From a checkpoint of a small transformer trained on Wikipedia: 10 layers, a variant of Adam for these matrices.
MLP neurons of a small language model. Each row is named by its layer, matrix (down: output weights) and neuron, and shows model dimensions 0-127. Each number is 128 + 32 x the weight over its row's rms, rounded and kept within 0 to 255. Numbers have three digits each.
A block is one neuron, or neurons of one layer that tend to fire together. After each block is what it responds to, as a language model described it from the Wikipedia text at the highest values.

L3.down847:106089171102133090120148152129111091160129073114158043138121107107127156150100140109066088132139087160102130136105098185114117141137129120131182153204102079106146105128136117082118135120048163099065160149167164133135159128108132167138142129165134161097095164126173159119156112172124121086182150156128111109102125071059106113148118114042122088131097114146194184226158075147155123146147
Responds to: Ordinal and distinguishing modifiers right after a determiner or linking verb, mostly first, also best, one, same, important, senior.

L3.down534:157122133198162167103083116195132111137117142124153101196110126170120133181159082108165164160056074194154133099131104092143178143169129143171173124158078161127143100075145083101133145122132126172114103093141105136161132149145136124158147124087089082081070164137166171055136162118094130112148098115163114103115120102167174199087142136115119141149126083144111120070118086151130127125068
Responds to: Periods and commas that close a long sentence or clause in narrative or expository prose, e.g. "...and leaves." or "Finally," and "...himself,".

L4.down150:126113188105144134081124165147147138120165124085200119185103138127148140144161099114140152137125130108156075099116134161112128067126119156166126184118113128088127165131150113080179108133112126126108137124118131130104094171061093118146180101113097100150117198122134138126153161144183053132168139147171109139185124054126115121143166094111130048149182207136185127047080120132100176140093
L4.down164:098137148115153125055147110088128101160149076121102153173131153109133114086134124106122149121119180100163137121073069193132085125164106131178129107140099120146130114134152184120075077203165108203107121116150150140065165130138060104103120163159079155143113137091117136175167089058091102125102124089107180094157094149128148141143115145094085154136117172134147078162112165130159139147192
L4.down192:116158139151102080148106096119106154111174143139121150164177139136187172138125113106154091125171121061121139117155118165104089107085084163129085137140096156142073092078109139127084151150120115135159167118162121174120102118180085112170127167151139170100102153092128116132084097133151097143124090088119136141095164064105140069118117152118100130173084092099138106102052191107138112077163
L4.down275:142100176045142086116081149148156098040149080111177127136105123156123100147123161132119103121097139147143123142157068141118148073122136128121123187131104157107126159122129149085125112136140148057085123136110177117104145148068104154128120141140111144193102160074158095121145178142096111169178106129157109153060099078131139113140196133115148095128176142134132116044061103066119200115135
L4.down384:112124163162090127118113180094159158077174207116150131175165103160142216095179103162154108167136138073177065136093178090117136079137133133142135126089093170147140164127207174149162131151112163127126106137132188128133095147112065078100150132088152100147061115096066113135122156120227115132130090125106124129114125120153104103081117110160077144160141167107125171058143140106129159152178
L4.down409:123164148123145200072085117175124137132109115094182157159160088089140086142146069081152169092124152073129098102119090166122111119089150105137128085165140091133111150135175077099160149148127152075129134134144135142096096149135101119202143129169126091143164178107148171114104089104141032088139066111132139148144089095105151117118109121189159104159104144114135091091154128150189117166123
L4.down794:107072126153165127145121112094127114126162124104128117157106115146127129140096172113177151092131111112105072113124120157110123134101138084144095190143113125145098136125157163102177173111155152132141169121138126122111094176146133137126185168095083183134082122106102152096121175175111065120134152171163132161143087094134110111107188183123133111151177103126137092072088113138114161106066
L4.down997:130143070152105122071158084101119110095108146109178148183154120148116159113062138081164153187122144213108079156143192132126125085182139169138118147102111183084080133131177163160191161190142119130118120102131123123113123134054139158093149109114099159092120093118057183098153198163112146166162130138134138080150086153132153127087152126120136128081135161167148108078138118095102153093133
Responds to: Full stops closing a sentence in encyclopedic prose, including ellipsis periods and abbreviation dots like S.p.A. or F.C.

L4.down33:190171168156110159107099134123181151098082136159091134090143117140091144132125133171110104099122108133162085097109115060133154148082149152122124152053146090188141157125067174133149152109169104185170093158129085122135132107119123078061143127143101204147178141012173107068117108159124110139114112137157094132104153111138177133102127184116144047102127150118112149140104143085151133102140
L4.down424:141086144109108124150084146187155138073130130206116138088142147080164156124161080133195114100116169137139126144211167113129110141094158092083115127131120108124100122142031137107167152100118113033123148075159122146101077084090197084112046109095145192166071070150138178100155112117148166097129142170111130113104106159107149119113169123156081111147168158109138159140152151118081135139072
L4.down519:173078179130142134147069136139114126207141098089088111137145136091141139152107162091142118174136105135108102103114143103116189116152152091138150099145107094135151076080144172155072142126122143130106154121108165101205171132140087161103166131105120139087045116138222087154144134114094144113180155141148140119143152156195136071131131158152158113099109079124196164091107183143076160086121
L4.down565:117108121165120148115137118172175110073106138176148112164105136127091200096113127098161142145111129101138077072115129137135139144192126182152125111142098091123136151121127095141089166157140138093115184091129186138159137152185145092101130139088094147158127112135096117141116135102113140174189092147084119071118148112148184102115177136203057160099145046136127067111104143155131085149094
L4.down659:121108103122105149104162186111123144093136087144103071148157087104166163131133073084159118090183176062138146098126106106105065148149112130144165166161109123166151106144108118138109135145175121071196206112162162122115127104078070105132135141100097155196078136122171085133134100170159081142113139148106127153128176126151110084109139099159078151128139154123189096093128159082126127141086
L4.down790:146170146126078142121127142154118153113108091155145156147118124119115165135112085105215132092093173084101060076120187064093130093205162101136139125143133111121118155142114170090100088172124118101151175113121141151106160149118192110081099151065142119176090088180079096116151114124093152102188154098133092118128157130096151097173124082156102105174156084117153116127160146151134147162115
L4.down914:117186123106134166137156168140119127121151119086113129141157108166120180148104174094157121104143179109150094156082092147145165148101123116167122106125145180134140099157105110142166135102170120115143122155137138121117143146115064126126123057086117121129180071156125131117170081136135132117122187166126138168127117057140142116093176170146134134099056129113112160113083170146098194159081
L4.down971:114148105103118106122107176169099122125080125175087102125130130128106102124092116100142115140172091121154142102141119093133057132186141138123134179102119082124132161067127138142136189121168098124119169131144204125138119156124123158113148153036126182130077111129148145077105121226175099079160173113163135110116103108214071108160125063105141136135137102131118126134154097109085109093170
Responds to: Short word-internal fragments ending in a vowel (often -i) that sit mid-word and need a suffix, as in int-enti-onally, susp-ici-on, pos-si-bility.

L7.down295:144098133120126139126126160119115181165138156143167113145102113114145119120169090129142148157129129110122145129113105153154113099139088144118093145136126149115145107099151135110106128134116070110125095138097122132119132093125105113121128148142114100117163117138154176148119144117118107106093118110154132168123153108107123110186142184112112128127116128159170113101247099151124255099120
L7.down314:181129121103117135105141139148053150191109061102142177121069130117105104122060101071177094100092082101105172079147108131143151114178123126228136132125145124153106078063149031168129132138148087150106132073119109100146089101126147074109122150140098163113141120178156144176159178100145158161178126148157105074168118158134173117117107112130161149189137130104135106157158169133122092107131
L7.down350:140147155126130087148102066150172151073169131153119182157136168144101108096154118147104091165093156194160127165084135138102173152101128134144113162097069149133098103134179121108047085095160079126102157127137103196131109132102162126160162146124076099190137139090116074122117095136141190161133116051126154129116126127190126100132127093136153081144198124173157090128075115122172198125102
L7.down567:118099160140150143091114137142125150124110098112127119095146073140182114117149115153049099156203177106103133119077128140107094121139107104142144143155143136150136120139114148151112065106125117105117150131079159127125098133126138163131144136154132113072155178139146132096093119125095148103148117122098127143177089139156103117136097147111112136152112147151109091144202140150108255116155
L7.down647:094169116111148149113144103139088149065168132142156175143136088148147080151101072096150108124117136143131083137124155212182115124145128119104173113085102163070097141153160185096114113093111134136113114075184095137118136121097131124154084110107146062160145131121136136083134137163168166118097090127112158076167147088073136126164078143166138096124154108136134135141214119115153240121092
L7.down961:123104124112121145108124091127116125112163119090115067086141119114154126134144106094138138166132073160102128119113188172117093136126145146131136109138137085055119107158169164091093166093102132103117154139079127189180066110137134108151168179152114139135126162126112160108117051189133114167181136150154094173180120167186089083099133113211126161179147126167092089096161123174144255111127
L7.down1004:121116107139150102100131133118101099097151140133127122124129158117108131155107116138180125123118122146146134135083112183198127135106130107167149108144121142106105125140126122143106139119110149096102172142173175153168061112134149093134121157125105146118166133131138143087129161159144124113141117150123092108189146094140130106164179110113164119129134129099171097104168087187126255092114
L7.down1019:112155142076120112110113134126116152104098154143171166140127159141145112117152086164130158176084153156139096146114127163077122111152122136116092168103142184084130138102162077136106109128140151084116116135133098118065086127089110094098131102157102104111150164119138131093158148097165144135110104126122114120128117076125128136124123099091142100168186146169148116108229151153123255116143
Responds to: Sentence-ending periods, closing quotes or parentheses in Wikipedia prose, where a new sentence or paragraph follows; also the ly in Accordingly, to in According to, and colon after Note.

L3.down839:115124150185123119122129201138145120113101116110047135115089150162156108157036157078149131128177153133117158118128119127139089126179066114155087126141101124144158128090091160120147129120178115130158112085134171127210165149153113118119167136104099201093136130093196166124143101126124086119116140101139166161125217096154124093146145126050107118125141137137170124094172095115123084155136
Responds to: Mid-word fragments inside split words, such as f in "unfinished", "golf" or "rectified", ly in "legally", pre in "interpretation", and auxiliaries have, be or been after modals or subjects.

L7.down253:228180113143133159137118090180129135100137149122106085156141150131151123100147061115109090138091115085156134160118152120101109131116190170102082084088124140162085105114154175166107087114112115099118136150128144102147128075119165152083140100159144104102118055088072106159135108132135135170157116146085176067128117146104152089109100140168140209167085102137174155161080133121116047176088
L7.down300:154100190155168074172103115170137098111142153109087110169161060134076093133169046173125128116080117099116077128137136098140159131188137097117154156139113139055149192218072116082125110112105135160098132161134075137113095135172116104142153146113154169126143129160158154107124141108077072122118053117100117142124133168117166147154212118146098167121101052120139103127077126165113159134147
L7.down329:150134121107121065143165116094087110112105107119189158103139087117139144125109129183118196116112153081126104104106131179187176177149130106150141137107147190177098167060101103171067158145134144095104117151121116125099152082114104082123113119104120181127079121136107161086135143150168073116118074204119158108144158182149179085150173159111140098148189133141149092131044138090138097163123
L7.down363:156087150113148115119167226174135142112108105120135133139136120122152146170210136132151140140146116077145130091131179132177198127145169136097093097049147152108135058127103159117138092166131077137101146141177124166139129125169156116175108157159067181091079149157107122109087130127142111065137154144074077116149105133173071103171092103131129122112121118103098118163158143134098084086140
L7.down370:133134103126096121089107128167142104133144167096153135194136211089105157075115122136144189159100138102132161105170071123043184185202131154145139156186163102197139131133182106147116159166060096147111141134126167119120089169126114171152120136167124102066111099154051151137100127056076105171092120113113120201110105138142120062137150113134106140136209110098139120199089121191123094103081
L7.down460:204108188115173135119162110149109142083091132146145089122101166117179177165158134138188165175127147199158106097107095148107172070148163167072163148115125160097100120087145147130099144108113126174056110133097091089222123133089066155132122110139058123118110172107150129058093103116108115160134069167130125096155086144136124120109088162162160179147124111111085098150113134159109073099142
L7.down489:118123092129131144137131106121132112216172129096114133135165068140146130113137124144125136115093126151176134060169109141098153058100092111127142139110127123126114157133149172157152187103140099165084155119113087126152067100108097222145066129137094126172205156118145140161101147112135098166127139081156119169160133082082135145112105156110188113078143114162129152118117111131119231067143
L7.down814:100141165130131154140136075120128165103067154163141149196103102142120118167141099123173158162129145223169126100143108155090151105134127064105073108164081151121112108136170189154058127148119121149104111175066101139097142161112090097108104098136098131119129146137069042103116103139115137184135097111089131132166097118129119136139097126131161157125123192152122134105123153077151036162104
Responds to: Ordinal words after "the" (first, third, Second, next), opening pieces of split words (re-, dep-, comp-, under-), and ° in climate tables.

L7.down57:163117098118150155136094155191181151137111160127115166114094147124129177119117156127123097145145108090124153189140103186088123161122134107141119138115162161126091103152138187144137173165181060050180147145186100196204141155112167175079097062152124147162090098107129133154154118130098128088141095128097070087086094095142087070121178116123109092134172109134112181128091144159134154107179
L7.down120:112132128087113122173165099149077144166067124083142100106071115131115113169100116056137118077149102097154131088111154140095127079141159066188202186156120103144131107138138131149182145108139154164077153139148090146087172102151123126172096105103193086145131151155123097157119125128133151101181086140164138099205114109096180149086180151089141108154187115184138102157138161068087168101103
L7.down128:126125139164160112138139138132115114147108110106187182182088099109135156151096139079148138179086106146149076169163097136125067185164094063137141132103146117130149147119158147112117129134148117171085157109103167135132148139139186111168081114135142141110082158101142129119073139116118139069078109150122140110165160103151132075112148098120076098170105105125141082080198104191144145065103
L7.down236:173089171177081114117107129087152092141147163188124209148147123122178124131187100077128129110142117115133171168156150148139084091084130107152149115156149099122136128154152139079169143162178112138095112140096101129112046132130112157164135088125142079174123144071078163147087150108105171135121141087169102106136142171163105122106092100123134080100146179197097120123097121102127255136137
L7.down267:173140105158159145149123093112157112177111104110097110082118127100123127085075112196140106096143152085144126129127134102074177145131124177098092139115072111133078152119063121147165140167141143140132107153172133143182116116202076111107118124106137146088145112104119202102184098110088129110096198147123165177068123060078103076112148092133110144125168124109146127141085154094122157160127
L7.down303:137118111170142137153112133150055162164121161148145097061142116084117171123126212197134125093119151087137126194113119109099174076103143109115140130185124105146095125162087185103107143156150091116105095175109144131146121103088080182117153153143168047197179193124074150111088139174116103110159106123152127111172095146131145142136066161154120142156139187137135143158093115132187188130154
L7.down408:056133126126183084082091101146074127182095182105178146167162125130140170149131124154113202142121191116126136152130134087091089170125246142144172119158093125050096145132101165101151112162073127152127121050128179114185164147168117092150156159155140154143126122116140156059167183091151133073132095131090099118117069105114185157117076103122135135110135108089175121172146107142175114134127
L7.down680:153130096098063140105081156145072091111157069124113121139132142164116115122110152125072102115167153150160135147112091220092154118128111096147135152129102186070111124175108109064161086126175100106113115074191066089089111170141133150084101160148107121143203150167143107072124144155143157102088122088167129168138137149151126144166139160077130079094163125109139168133139162129105084119146
Responds to: Middle sub-word pieces inside longer words, mostly verbs, after a prefix piece like acc, exc, dec, as in exc-ava-ted, acc-omp-anied, dec-omm-issioned.

L4.down53:148143100133124127177131094143088205081100167096107170153126106109150119156132168088129129141125108128166130161088106089131189059025130140113072129076097131117063098100106124096125088148095124142150145119118110150093176148134075110114153170088121137128101076123130090086168104128158188117109085122136099136113175099101154113102174084153131138179178160128115109107143133174122094115203
L4.down54:122124130123084135109157166131105158158101132136074168130114176116161133143176104152095097149204089137143056153097090153123150144085156111127086135115095110108119060073135132133065129121170150112088174160143151126175120112124124127085126121213081135160078117101194110143152143138127134095179146100128087133112106089155165150110132132146177053109144049127141097088120117103059116074116
L4.down245:102116181121145140115134139186142131175136184140138128087184144082147132136186093172144111100197068084146132102094118141124132133165148116076118143109144154161177113100134080196125160114151140147141133081102117126146155169104080109183096143107101120141107156116155157084121096108172077126131114104095108103163166101145104048103103071122161134101080126132157129140166140194133129118170
L4.down492:126104169193175129088076121100158149200087171160176083122179118151094129137098069154057115130180140129128132136205181137125117142083159122147185135150098145090173107115149146121103180118152139102149147116102111126159144146079130116109138069174098149125126190139168115183134135087071099087109131151064097159136143106127120116101139120176166136108014123139151134140119132087158129071147
L4.down544:154132204144145127147060201157137143109147115121096110129135101138110057148104115093072129082126082139112095066157101156131157143159183154156205100103163089115168097113157126075089083131172162165152158098080120119162111226116129125130107113124116180154126187189098145151149117116102091144143089099098119177162163131143179102199205093110133214158139114140126107133190135123109140126149
L4.down821:131141177114157117076164101121100161117112178176141099167154108148169121109192117158110137124103111141125165144113127207131117077078135114129084105158091109141171114125123140121097190069097190122117155100100119135124106148106122163141136159166192170122127137134110119099111090087098150131128095111075120120130160150115147120107149098156166109159084086103200097161159128135161095109212
L4.down869:108143150125080181088134143102096138119158105203128107134140120122136146135088159128141133104218115174137134069097140152135104112147151105140078087130162076183168152085084069163102078100122095070174158103099195145155097179105177109118106174150154105077116127157136120086018132110145148102100119123113131147142079142158128139195109131080118119081174135136152106159122173144108148104144
L4.down987:083120194136100159104117165044108141088138100181100138142135165141109165140157146121117145144133091100119169113121096067142121133160140150129132140091069156172148099130129149139133138174134127112092136136136172126134136196153091116179112148116147145131063083102152109144089095102119195151191150125143119078151119066144158162127080150117154083084129076096104073071121111164120158137206
Responds to: Number words written out in running text, mostly cardinals before a counted noun or "of", such as four years, one of, three children; also ordinals like sixth and third.